Part of a small language model's weights.
Size: 16 layers, width 256, vocabulary 7283.
Architecture: RMSNorm before and after each block, no biases in attention or MLP.
Training: a variant of Adam for these matrices, 236M tokens, 7187 steps.
MLP neurons of a small language model. Each row is named by its layer, matrix (gate and up: input weights) and neuron, and shows model dimensions 0-127. Each number is 128 + 24 x the weight over its row's rms, rounded and kept within 0 to 255. Numbers have three digits each. A neuron's up and down rows have the sign that makes its largest values positive.
A block is one neuron, or neurons of one layer that tend to fire together. After each block is what it responds to, as a language model described it from the Wikipedia text at the highest values.

L13.gate87:143176134139078176102100087146098144142103141137119155135108145191115130119125181095140147133164087142113114096121116162127230107110094166125146103120129127132158110118158116112100136137143115121120140134153125115123105092145121219096152139111152139153130127095119116154106152113129119089113119110145164199120115128147143151120106163147119121142103089104112133121123129132144136105166
L13.up87:150117132136109168127130099149170094122092100121135116087112125123115135114140127068096175118156137132099146110107103122115167122139152145111140129125151107128149116121109180173157118140119084114133158136099142104080167084114126149118171150156162118128146151093115142109104106133117074087116130146155157163110132105115186122158128102140135147144123134095120116124106123138102125136163
L13.gate630:142116096150119141103145126114137123123109181151146131099099101133129099074176140131097171100192128143154121116134111146140142120151114131152112077113121120081138099171175135076112141108137114112128096178113102132143130151133094133107116125163102143144115147136093111104103107091083159152097117114142162147117140130124118067112170125121173134143138106105083162152126112148139181143144
L13.up630:097141130154099200143158135128106094169163147149103144167140142114143102107129113116161089149148145136113121084161106132157131155156162180129107099139127125154166143129142097109140145113162155112078126113135143105151142155130163145107125156171102095134113150104125166108091166156099125150124099142084177146065120127112121153148130112140150100109136095122113102115159131142136108109147
Connectors after proper names

L13.gate59:146149163092179091131164143148110156151131176134126152127159127115120127150130086125111207124129155102141131151116160152073132142144139154112091121081141104135109131084139139092132116103128108113142134153117099088125117122119139136100150091121129118135127074083131123166109140149138124112125139100120139177114139127156136144117142117171166096144115178150147155141132160156113096166133
L13.up59:135143135153164106131121131105105064143121112152119146097083139120128161155130121182126083168141131114144127151154148103116128166166146152092103141135114119082148115138176125122165153114096145141173101118129103119123086133128115157190127107121101127168136103118098140135148136114153140137114094154112160089085129170139164155062130134147072124179129109119114146154165103129110117171108
L13.gate88:114155150116160080138152160120101082098108137145110148138121140093162125142145159131110146139162103151091095113122142136121121089157130179124093132117142130163146126108175139098166167175151140097143118093123093120140109157133112106145119151103150128136087114101144117131151167136135099120144137129108139120070115103142146158108146141152114110090129135115124088156174119129130110123098
L13.up88:113130163148146147133116183171151126086100140181092154134141142154122125159111097145132152155104142105100133167122065131116118139166156143096148111127124129118134129123117151121114153109082122162172106131126109106124153117113148121135124135166125137086163103111100135109096093132124156145121133087155137116093144123144207080130113126151122143175074101125122138121106126116074085123111
Formulaic table and template text

L4.gate185:136127127127138144121114145152106105160110172051107136095113126123115140111131100108112124134168166069111128140135131140111109088150129115105091095144161139146128097107175124070098106137139109131153121111125111158132111177103083151090091117086139122133129143104178133101114132139124133098131101119182169103119170118102111132198119116167146153133142145126134166177142157154130144144131
L4.up185:104075133118131126113095134158122120120079088131084139163102117112075174131079119161162091129095142101113143101163099124155157121140134126110104139128113132111132101146109122122139080145122152102118140086142114154138139147133125125102115135176123099127088134109159109117143094145134113130094132119145123084070094117099109158166138159100086149108157179129141138095172164127134131127100
L4.gate394:143143135118137157099106152150094181155101132120119111103119085132136096124117102148143070124126123113112143120137122161082106136163120117104062138143151141120171131124127155123115166143099140162074134139120062157095123084150152146139119129121134124134091178077180153158102121152128116100128125130182100104134167126122112132146107104159121130131144142141152092169117149164090133151145
L4.up394:145134148115154165122122131151089172161083104123078121193143112115083147100147109124150131149177142126117132123081127122107109155144129099102094156133104110137160103113099109094134122098120122136093139124142093133157199096166165123149134116170166114096121162119134154133117141123132149133156124144169110109142090119117115165154108110141144154157132139132157110129131056106111144139109
L4.gate487:110116124117089136133152108148116170128116136139090080117134111129142131151114115138158101125111142113127123116122120141153102104188137123105116091134149116127120134134186122085102136138162132142156099123128102099119125124141143122097111135135132161132105100076159104123140093136086132120129147091158146135115136161136094119167141100130152116087144148133119171148148183135114134150140
L4.up487:104078132127094107102120158168123175147094118128086115118129122133120162105154123102118093117128121141113118109173084143136110123155150137089075135142140143123142134129138099109118108118160130100171116113108125125159131117115147144115133111141131140117125134069141175150139140095096131132111142118199159122099126133160107125136137156151145133083162154135125146134174166102123155153144
L4.gate692:145144144134102147135111132159114157147093122048128109108123114123128125144127167124106110118116131097138097128125094114032110130144139151139091127154118099106133150091124163097113142147146114098126117140118109131172141149117146112122104164105122105143127117082185120138129132150095113126106172108135118117130103149131114100136118131168127110160161126161131120136123135172171159127091
L4.up692:116110138156111129181096166118140136135118141152140113130108114137128097119123124131176188109117122154116149114116119143116168091141108142104123150142112108157119128082154153123138147092098129105080106153122169151132147143156151160150136179153170112073133136102113154129118103130121178122082104165116127164109112176129142144184146120130145124173043173122094106129139133091156161129119
Infobox and table separators

L4.gate144:123124113086109141153125081177140124162139132123166172116076155114121076146109137121158140173124109138104120150095109152132120135129085110152117137148126124147138145127131128095141170133109112161144124141075145109129140110111143114095131157136109117140127151101104133140079125132129133124128145140118175131143088113124123157152115132104091126151085128140155124153127191132125126150120
L4.up144:087134106074135114164175124168171145117158120174164118139115123108132116173098147108135119155153127129097134121101099128164063158141159095184129112155140143091126088115134099113115161133133133149163159115101166110121113121099135137108145138089128144128139118135130107168144079155170153136135121157128129120189128101079137119156162119132092123118092160145111144136140150102105141138142
L4.gate439:124155117099084113164142137158160111129110141087140177116097135113142141145099121143138094132124141076108134135127118123120109090158152104142122117148140128129115117131193135120104139119149096123115110121093116139125083168110125115129151135094111097149121110127179186118132163124131142130134133135143143106104112114091119141148147126139083125152133107135141156121129130136121109108150
L4.up439:143183130112112138121127181182151124099104115113125129131129107101135161098093115121088067140141157099109118133126070124123130117150150146109121132140120123107117105149167129117122117130119093108158097135079118151154142147091126136102110092102135116137134110125162171110113097136117146114129145100120138087102146153091128129177162119159086107139165110155157126108107137149142143143142
L4.gate458:083154104113086130162136084181136155159150143181142134115099174113119125143117083131135093164142139100120094154106103142120085146154104115159119113141118115110111146111150134111116166111097088124121109111076102073151104151100139124126140165120136112133127137068141132151053127146142124136124136110138155141155080115102085130175108122114094147132127153156146133144128155121119128148128
L4.up458:092145121153137128135190141166172106147150117184125113148110168146132132130094127128110143152161132087093148155118111118152116124118145146144114155141116160121138128140139129111104120146124098171119131117090115109172095084118120125127134155138184113125099085150134140140117131148133161172124097142120141141169127113079110110124110153129091157128131145113108122117149141107118122152133
L4.gate472:104174111114121121091133092191127115177139127172180163108112126124109106130142129132115114164120122116125105150116125141111082114191099137156112096105118108114114148105136148120142169108139120159120163113094113081122113125136142116120158141094130132130119136086116119162096090122162138152114160153123149132131099115117101093176124080133111129137097114148155129148093107137116108098088
L4.up472:144160108180111127088124133175161120124163104143144131141152127104081089116156155138101140157180141161069173142137101151166121127126127161087115131106115167115150110143150161112121102134136118173137162103086144118154085095151129114112136105131160135118121115130116150167162098192143177170160122155123167108138148128122133080153149114139119152145101144112116144116161139121070138101104
Numbers in table cells

L7.gate16:123143114097152133109158129149112091101130124102060115121146131169136160141096127139095127138108129090118135140126131077081131101147166150134082113147134143119109121121160126117107161150118148084131148108104112146115129140138158127114134137068121159164111136082184156160145149151130137154125129171120184119064113113060100094135140130150100129095131106128167128137165149134105142134093
L7.up16:123123111165122162126133119129131148130090108171146134117113118123150109165085117141168118120075167133115162076158142171146088106125145173091175126132133131152152143127088090074118142148109132177164140170129118129146108103142112153106117154127126138104106098136158142125155161143173109166151115084160145120129118120152130164113153140143160141131106150142136165117150111141100118126129
L7.gate45:156183122114140133157120136184094156120123123089114150158109159114112142124105149132117115134129144138130150151131143123105129127146143097137123142100083103119150132095104128113129150138103094116130149143086171131103110114135107109095156143132115121108094150095153158158123100096103138168160134107121093148144109102136153129138120115149139177124119108159178145144115159139099113111144
L7.up45:090159138112157129139111097152091113131141125098101162137147173103122131182146126170065151114123171091167148141117097082096125112132138118097127129145109124122149122108142139136128143155139131078137102118104124116130141125140142144110155113149115155137119146124170147137117130142067105158116116132120149082110123160135129147129071124175114118109142181140153129160160105151126173173111
L7.gate223:141143083160140121124127143142122108151160118080093124113131095106128081118127121114114126138129122065111161147102105106167131126145136119129109103142157125117111138114145184142144181115115119120097127148126123136117142134126122145145152125115122112067117147092190135147131117135115150104186103161110136185142127125121151151165091115130161155191141138157129109132146151169131115125133
L7.up223:154112116117091125153163084132148133149168083062111179151144119142161152160127134127122135143105151149118147120142102117153134163134126158151102124124126108130094138127116151148071151147125191121147100130115115152145149151079120072122163124135113132095130130141173117151114104167148097143147097111116098151106118122143164139076125124112148161145147114140113107094144107108115115169143
L7.gate308:153139129125163126103112110128153124144136129125140139143115103164110156158139167140126152150119093125142124105123108131109115157180112131131121091140141145120098129095121142118126106103144180082114167128150133074092153133136145140120130119139115110089122168053131109157101119160103110122106136136148134128086081129157114113133156086098174111108099088138123105113092131136185128111082
L7.up308:144125153101151133129107104136123138137114147123139137102142136133106123176142127147063134120121124102152134108113084125077119108123146135135143124141186164106136128113147101103151154103124099105128119149132125129175140128146126134156134089107157111133134180087126097152151125131104106143122108159113187141095156093162080142102091117131158111128141118122117095139107112147168157122105
L7.gate324:139122155154101160124135120144129115141121132121126127138119127128138135129139126107173106126109178088125090141081157090127106169138139125101154101155101126137120095117159171093139124112105139114086171137131136145133158143159114106105141152143108150093115135128138137120116110139124130111096126099112156104138057138159110107111190126139102123094105164149096109166132114082146079120105
L7.up324:171154147156116152118136148129099101133111107099137097137153139139119137090124147131133089113073119123105141132118090144104136129142165122157109121130098175125104118129139142190112118113083092117145172139166143167177163148147105123158119113111065102099126116134146145126158135139145142130134119137115140100130125137150125118163135133151122154109130133148108125095118124108085098172120
L7.gate326:185144135125117125135114109077115121121156115112074126113149082123149166161107127133113131126107085074113156136131110130135109136167145096131134103126097134132131116081163127144133133135105139156092161129169135108116164148126125106115161144130105089116103087119140093151127092169133093170114130149122115081099107163112096156109105100113130144122131121147104128101115105125121094132090
L7.up326:090153132179139176125130125159146113144132121108094136114135131125131140128101145169118148126128146114117136096111111110116113117119135156111137125128151140106159099111085165119113160117124152138147149119123171129164180122144115160096165155106133156072134160113102156123148128139158096125105153122192114111140107093131107118103151157126119131104108125161112165130148081142103156118072
L7.gate601:106168130104125138120103163116132143154124149127102082164151118152165117101124111138145093136131118113155126136098113095103130120154157115108112107106115126158138156123145106158113140137104113130084147129140158109120149129131141133123122162149060126119139133112132130132166118110101149130144154136129120124139057150135135109148110060124146138107151107145163101137121171157128129114123
L7.up601:157137152170119136115114083130185136130080132112104090123152128134144089121123112173126138162129139099092113131120111111083102088141166128128101120141115119125161109140102135108089153133100125089130158103139140104150118130120121130147132182134118156127096124092147146113128130131055157129142138131137151131121133129112084116103162105193119094102090129123116133139135194140118138139100
L7.gate655:084140098133123162125113165148115143094172161173136122110169155156159118136126142135116098131148129107129171136107141124100146124142148085134146145117138118150104143130122099109114169172101130175167132101151126109115181183103147109108134140120120121140112137115141131107128097149112114157152131095133149131152116151125101124126151105133146164145169127167123154138124113099115129145148
L7.up655:137168115136134127118173096107120133131142140156098112133130173124113127090177123112124115146099117128139101091151161137152112156131113082095123122094099156167128112105116125128120101150142149139159094162054151146136123105157141133114144131149147105151118139166111139155169126158145100144111091116160091095116111129104124154093097125112140106116147113149107128108102122086112132144169
Templated stats and table labels

L7.gate83:123179129146138122123123128155110140147140168074151136113129086138133119144117140109129112169178091103137121147100119157093107172167111116113104096118146142099126114138136119079117189143117115135146137148134142144146132156096151117109115143093112075174148118115185146132139139126112105152142148137181112104092148114130123098182107103120161110134121100148128095157108164136132156105143
L7.up83:135141164150117141091101096139119114174132126091117149137130147127118154135085121170122146139113119125116148149118094098118086128093141126136116160138158130130156099168111101154124135083132126127108127088195148103163139098073126080153109104095145079170118118146120142138151146148124112159141102159135142127145159136103076123112116139124154119131160098106119120138106128146151133088105
L7.gate85:118192116116117124130150115162156133160120163081125101119124118133177123133093157142115119116197149120171144141093114125105086127186147115139076110122160109127133135108177153123097142097166126089121132121130111090120162155134118148095127127142129176151117146064159140110125106137132113127113164117165135159132090105101068119161160096137142123139145092143181160146099100146131112105134
L7.up85:150211177102153141132177124173129164123143083135112119131114141152105111140076139066120106136125113126103124160105118136173156115144120093137107111118127137146140167129124146135122115106109118143111096158113134153106129155123181142144161098146109168092118125092094198148130118173161155157144106134083124101133140135100131111155116098131109128143134116123111119111166145122121120169096
L7.gate96:123160117115138155115129063119138129121180109137116135143137106123138112113135115122062135143186107129106145138137113112116035155141140197129150145149134131154083142159115142118121174167104166082132148098148125074128102102142138119115126132149125125111079128120117139127106132186099120167169126086123136140125133104117110130133124146122129093086104169119184110154144174164126125084109
L7.up96:093101128133156160144109121165152123203127142128130169144144153108108134146141107146101154149090107100092137134150087093097107135135145141127123156149126158143120184120105121132151125131140135111144142108152122089113130097110128127140119134104133148107104120068189152139115139156119144126137086134123151116114114154085092147117091158129150086133122140123162135117174114157151131099108
L7.gate179:134113123178129111130129129155115155134126152089143105100117143134158118108137146170128146137156108104130108171120125124148104129183121165180117113165108157096104135149160136123115176145154132116172139128143105106121134168112147146131133162114131117136082138103165168128110121133158149127150118106115145130125164089077093153140137146140108168116097127148129083150124133157112104154140
L7.up179:127140103178183126142124114153139151143134085087146090114153140141137118095131136123123161123138171116153110152121103110138115110142127122145137145098141167111129156189121140142095133131137120077162104103083121113137134171114128144129128093175127152093100091105133129131085109120130132133133117069073131151137143097074139121188152122138124120122125132133148113125110131146142108105112
L7.gate231:152178086130093147131147152168150120151131141148139133093151122152155135108094115133102146139141140114129131184097109106135127126180131113115086085122125147090098119111191148114144133111174139113119141110158119092107138126128165153075133107116133128118186147072161149109125139136147133152105142147134139151080133125128126082140128092111128140137128083143145132138098129108140116130159
L7.up231:146175106143143115103179166160132099156094088114115102096143164108114114111106129130101123157131130118108130171115091125106086101143155121098095142149126174121106135144168119150128075089118090096168097148125132120141130155135125155108127109183105150099172110102134184157106169164171168140135128107134133121110140105115152100130119133116100156180105112124093148108133143104088168143115
L7.gate259:159129101137107119085146134174119163134158133132164128098128096112133118146126154121128111141148093142121087175147186132143102141183128149148092085124123120139088131090136130107138134099168097120158155187132142103106115142122175103116165140108116145126177107092153107117117143125110140122099119146118143097149136126171106099149141122109132152129111144161130152113131129138148135094119
L7.up259:176102134091132087079158131160122186120108131125156114064121114097084096105155141090090152161152144116134112157121182136102150131165133134139105111050153144131097143119140131112168121092145137109152122154096161122105092138118123138110140100149128144119133119107152162161147119118141141117091146122147128120137167100155132094142160134117086121140157103158104101103139128110181124122130
L7.gate355:122184092133121137148126156172109106120121143119107130080117142158145090098165113132150125185139132142100118161116116125122138120148091112139108126124131126101110135093156144158139143111168141121128101111103115094143117134135151153132148162105145129101133172090137132118109165127129128116139156140147154154103128129144143117162119130089114160155136070149200149143068133123132143128129
L7.up355:116119155131135129165132150137145103113153103160088108128102126136117135150157137092109145156163114155102152129101109139135162141138133120138120136136153146156141133115163117151116114110121112102134113127101157114108150153100149133137161084094111119110146100116183136152094134144104190163140120164130129134106137117113147131158119138095171119133120119101102087088152083150105187127144
L7.gate563:122111145104129122125136133105130137117139159101105110053103127122139147172142157129125128154139129075144131069130149102146103138162107110114137100103112092161130137149129145116104142136124113158109137124165156145122119129148123097086123187139112157160117127146151092126132104144156091129143143116153125126121127157118128177121146097140119164145145134150145136125098153114102106120161
L7.up563:118156103117169146151168106085117141110146159152075110143133080131117130111118104083131159113180127064103145121143143140137129099126115106148154130149127131140131137150147123126145145119136136098119118142186117102165140120119150145181125134139164155102107142096123111118160148107116143107162135105121123162127201133106111153130118113138111112141146155138137179116198109143109112149111
Digits in score/stat tables

L13.gate40:115130082156146097099129119190161120134123131116151109137097069116138128101129151117131154113129096126106133152109169133120149113151185119156099095119119091132117120102128115100143111090096134125169162123141112119088117114125166174156176143117102126093140111113164158168119150123164172143146119121143120127112108137136127054105167093145135136115116164164154148125153170135119125153108
L13.up40:108138113139130126131166129165154115167129121101123131143132131115155166116153117118091135116144148104144147144078145119099101146146148124161109068136164151138138166132184105135132107099137149181142130102118124143113151123124103113157120161075132139144159130081158135089193140162135115151166142132129090107093136082095083089081146096151143114119162107146142138131159109146144127126084
L13.gate537:086123095124155116145143163135122104111148136116108085149105113143157124150100140177130130140160156131140127157090137128091073091139204113170113099134149100124141133118158118128138138122137152087116162145121121144069147133112146118110124145089084147090125142105178154116107128133133171146184117134193139113113097133120131108112128127126139139116136157179153149138166132139124125165094
L13.up537:137098164164108125113149111148148119126131178125166077142167151093149124129156129077107138127157108132077121165064141110133155100120201098163093088124117114125117144098157106129118128127097103136098152130141138087119124068115147119144118138118147161153129100151134173152135135158123146146142115138095123136120106104110124123164152118128137109117128118125145103119173131120095118108114
Digits in data tables

L4.gate109:098158128117095107079113156201133153099113134144139114148166169178161155106179159115102099132102156116117113154130110166127133120140127130091096093132102132090147146140171101090114121161144130133109130131083122137119148086137114171097139142124109130128148148136141128146098125121123119097129194105161110131109129168153119136129144117130167138145168147120111110134150092154122145115154
L4.up109:158188126153137097084122147179109123152091114118069150142091158124132122108119146152101105129083140126120095158145090173113117106141147132075104113154109106121138107126136116099109131145148124132121110112105111159171129106156137127130154133127147132126121122122142094136090141120167134123118167144110111156092115111148112169123163134091134180111103154109137124126130140125128120145156
L4.gate342:108170104131103099102119103147148169134096172140133099109137115130153113135157134069131152131162106126140092148089131127083125154195123138116115072066148085141113089122175116146127155140114125114089150141137170121083121098157130118082135149142097124127152143097131120147095126110135104136148137139130109160137107120176131093169119051137144161133106062108139126139117102161124132100134
L4.up342:114104151172108122094137116143129135114085170179159096118117128117114116074136140080170161123097124121148110126112147127092150126189128140120110075132102126141107102120188152119162174105093144092124166133145157122108156111192130141132152151157124117144112111104156132155111143103126109142107137142155130122144106122150137118122149115121096156106087125104118125143142121135125125110147
L4.gate373:139156093136155113147116135167151138156104128126140105150118104177158133154147172118141112106139096105115143152135157137112112091165144126097065089102125114100086111108165149126100109107115132105099167137154140145100193113136171124107135126160088117115141127101141131151110110094127139142138123112143119091116141119152148110148164086123146161121121141153145157142091101122112130152107
L4.up373:157127110150080123094170131138117116124115133132121106082140101119119123108135131090148152173109141083129114126101141153086132098206121138153127079109126139141119138104161147130100140120111150117142136131154133119098108148177160106099130148126129131118136116072149147147108134149134134108111127135139136160120115104126135093141179100153116129112095108161114112109136115162166129123148
L4.gate532:074118101152139131131204118152139134110113150187105115128128125141105140099174152082127148125128113131135148133125169086067132154164140137133151067126117123140072147112137081117140113101134129092115155119147159097106132120130113123104143169106139101142125093125161123132102120172129077130164143113129124135145106110132162096125111107134112111086113113104138109140126092154093125119116
L4.up532:073161099141153118119194131157118117118104116199077120128137117126109139105156141119113130111152109100107141157104103076101122151127172160128139112149148114145089146136120103097130097107125146092116140146152138116121137093144082133085135136119153099135107096140179144118108138128116090150141133122116122127135150132143128126116144116155130131050136137106168108128142130185109104131122
Punctuation in structured data

L7.gate12:144163133153093129117129161137118137112119164137179138118112119156090105118146133102107126102177121145126150115152131182142192108159086106153101116098158116172113172136148131111094173121123127144137129144124130150142116129113159104140140105151122101111098088135113125115131127094131123155140100106128116156167170128151123120161146114143130169139145147123111148131163146117157154154113
L7.up12:117166121145108121133103143096163097126144138160147114103131115153138136080168111105137133114156126131136113118135147136170152111113142102136102125096126139157114160124139104136070116116117122139077098150156108137127132110136151107139124140127128136132104094200097136138129116150096160113137129099111091143121127145166107147133178107110170153166146136119167139135164133126129122145151
L7.gate70:119189106118085148123117072111134144122140154157151096126114124155153126096139113129147139139107139095137109161115147128171181154164107140161167100103146114119123137109167105124096149110162160130059125153112133132131119133187131147138162144134158116100140149140089063140155128095066152101174152112134129151128147164117136111128102094116171135153124145124097099117137083122134137121105
L7.up70:106116137117157126135136122106104098111130133133107126116199066117123148122148112112103142044153134155149171119135140119115114102118129132146081135131158135137153142125131083129141112138159157100109134077148098155156125136097140080154122106119136161133101127089150152116127092153113101122145124134134108139113144130139115092089102128187114098095128129127143163098126141134163149113164
L7.gate101:080165087122099176124152151142131133143103152150136065155121095158110147191139118093128125168185110102107095132137120134134171137149117106145107147087131086194128099114141097156117135145154188151127144119103113162131119141099159141130134109139125106137152102167156140129119124118175127119144151112110068132156139129094133094125167137119141148122110075135136121120136150132138119126189
L7.up101:105132125101140141163126117100143130097138179142160151133114164126147100104103110170171146120182144169196095089116126117141141134140153128116134154158141151089119150148172110141121115142117160114137143147128120098128097138148157116173127154132146067124119126119121148114153116147076126090136123123104127135145137113112139123153067141102123141101118101122124130137100149140129190157154
L7.gate236:148147117153082137140161136139093186100113186132106110125142094104156117122124158145128143145159107116119145116113168123143146141148133151152117123086100123127142091110146118150178143137112111133133144159142152139099108115135163162118148128103121153118170138137150122140136142103091148112125127178128167157144150103134091105163098118116128161103102104129127105156081105100121080101179
L7.up236:123164169154130132164152112119118153112108142159114120079131107101159122110162109108162146160117148131117130128146149081147120157138122139138138136095123170090115141102130117150151087118150113141133129112130117123114119128142149195136163097131119112105148147133142101078109175065159116112094103127135150105119153125118119126120072112090139152133091087102132112136095086124139090116129
L7.gate372:149157113183065142123107121089154150117119117129087121119173078166152116119126091095165150089147090138109118146119159127132150143140110146116121075105108142125161081090136084111127153159127119132125140120120124150127114132154132083109117169083110107121113159123127085108122109111113097101115132092157099133116126104128105093144158106152145099072095120096108126123135133113098110124160
L7.up372:130098133119124131152104117094111114139106094084154146152088133142140159131143151096137125148121143106159128108112129085152126105133110150141122124118112133126137127127118133122089131138110140117126089110125130151106098115049129128116091126086134090168122122094107172122155080099147146114105123133104166120148156159103136129131174109160156103119120126134173131139161123148151099134126
L7.gate378:128135117138096164152144115097134140131105134152097080094139126130079137113129108127147165097143156148146134166136142160160122136152128136136109129110115126198139107112151142126136161133156109123117148117142162159156086145167162147087178086132079140107149177141127132139090141088165114118119128132121180154111145144155101111145122110107133096160065136134177126144143093118118110112115
L7.up378:161158091134129161139162126142117160115137169114112148127115091072125074114145112134149150136173158157109101149149116107137104161121128105131120120143157147126125172121132085073122136107135104072131121132117115135127114156157135112109154112136084139115103190175177143093082112152121139142100163145154117133144131073158105115117140148099169090099100096128095148141102119161155130087130
L7.gate582:104149124148077147126139167169107112082101160118143089114162148130140157149180112148101079098134140128096150148137102140124137165121188169104123127150105123145186170164137104136143149166171098104123120150145138179164092111149133123125130106129167113160136136136168106144171140132105107113173162124107114122118163154122101089112126143118137114144166138085177114180137090142127144147120
L7.up582:111167117123121144154164170117123127152143167151137139160158143148142091112175126100123110126156102114098142146102149132139160125160104112148120104148155165117149155142140075100105121122183139149117093148132140206133136143124149149140096084092155111158111074166127130143162076143096155140110139161130089132118162159142130112123129115142141154103117101121142114093123117123113117136173
L7.gate685:093118110155132121117139128110127110131127133110130121144115146167100097096133088079132143071152119136136144122143111158116166131140098119177135122138110142152133119146164109175103156144138089148100115156145154148148174132134121136120139142139116096140112138143139104121097161109100038114143131106174135124127103121155092105136118114105115169119087114117170128121167077113092129143110
L7.up685:135158128161111155102115132120105122135152139145129132099130141112150130134157123115117127140177122111118094094148121151153111126103088112134105141121123106154132137118120114112103175121157159129108104081127193135166117123123111090114160122106079115181147116185131085152098169151117079125139120115125127095111179141130117067098098131124120146143106119112120129130142110110069121136099
Name-list conjunction after name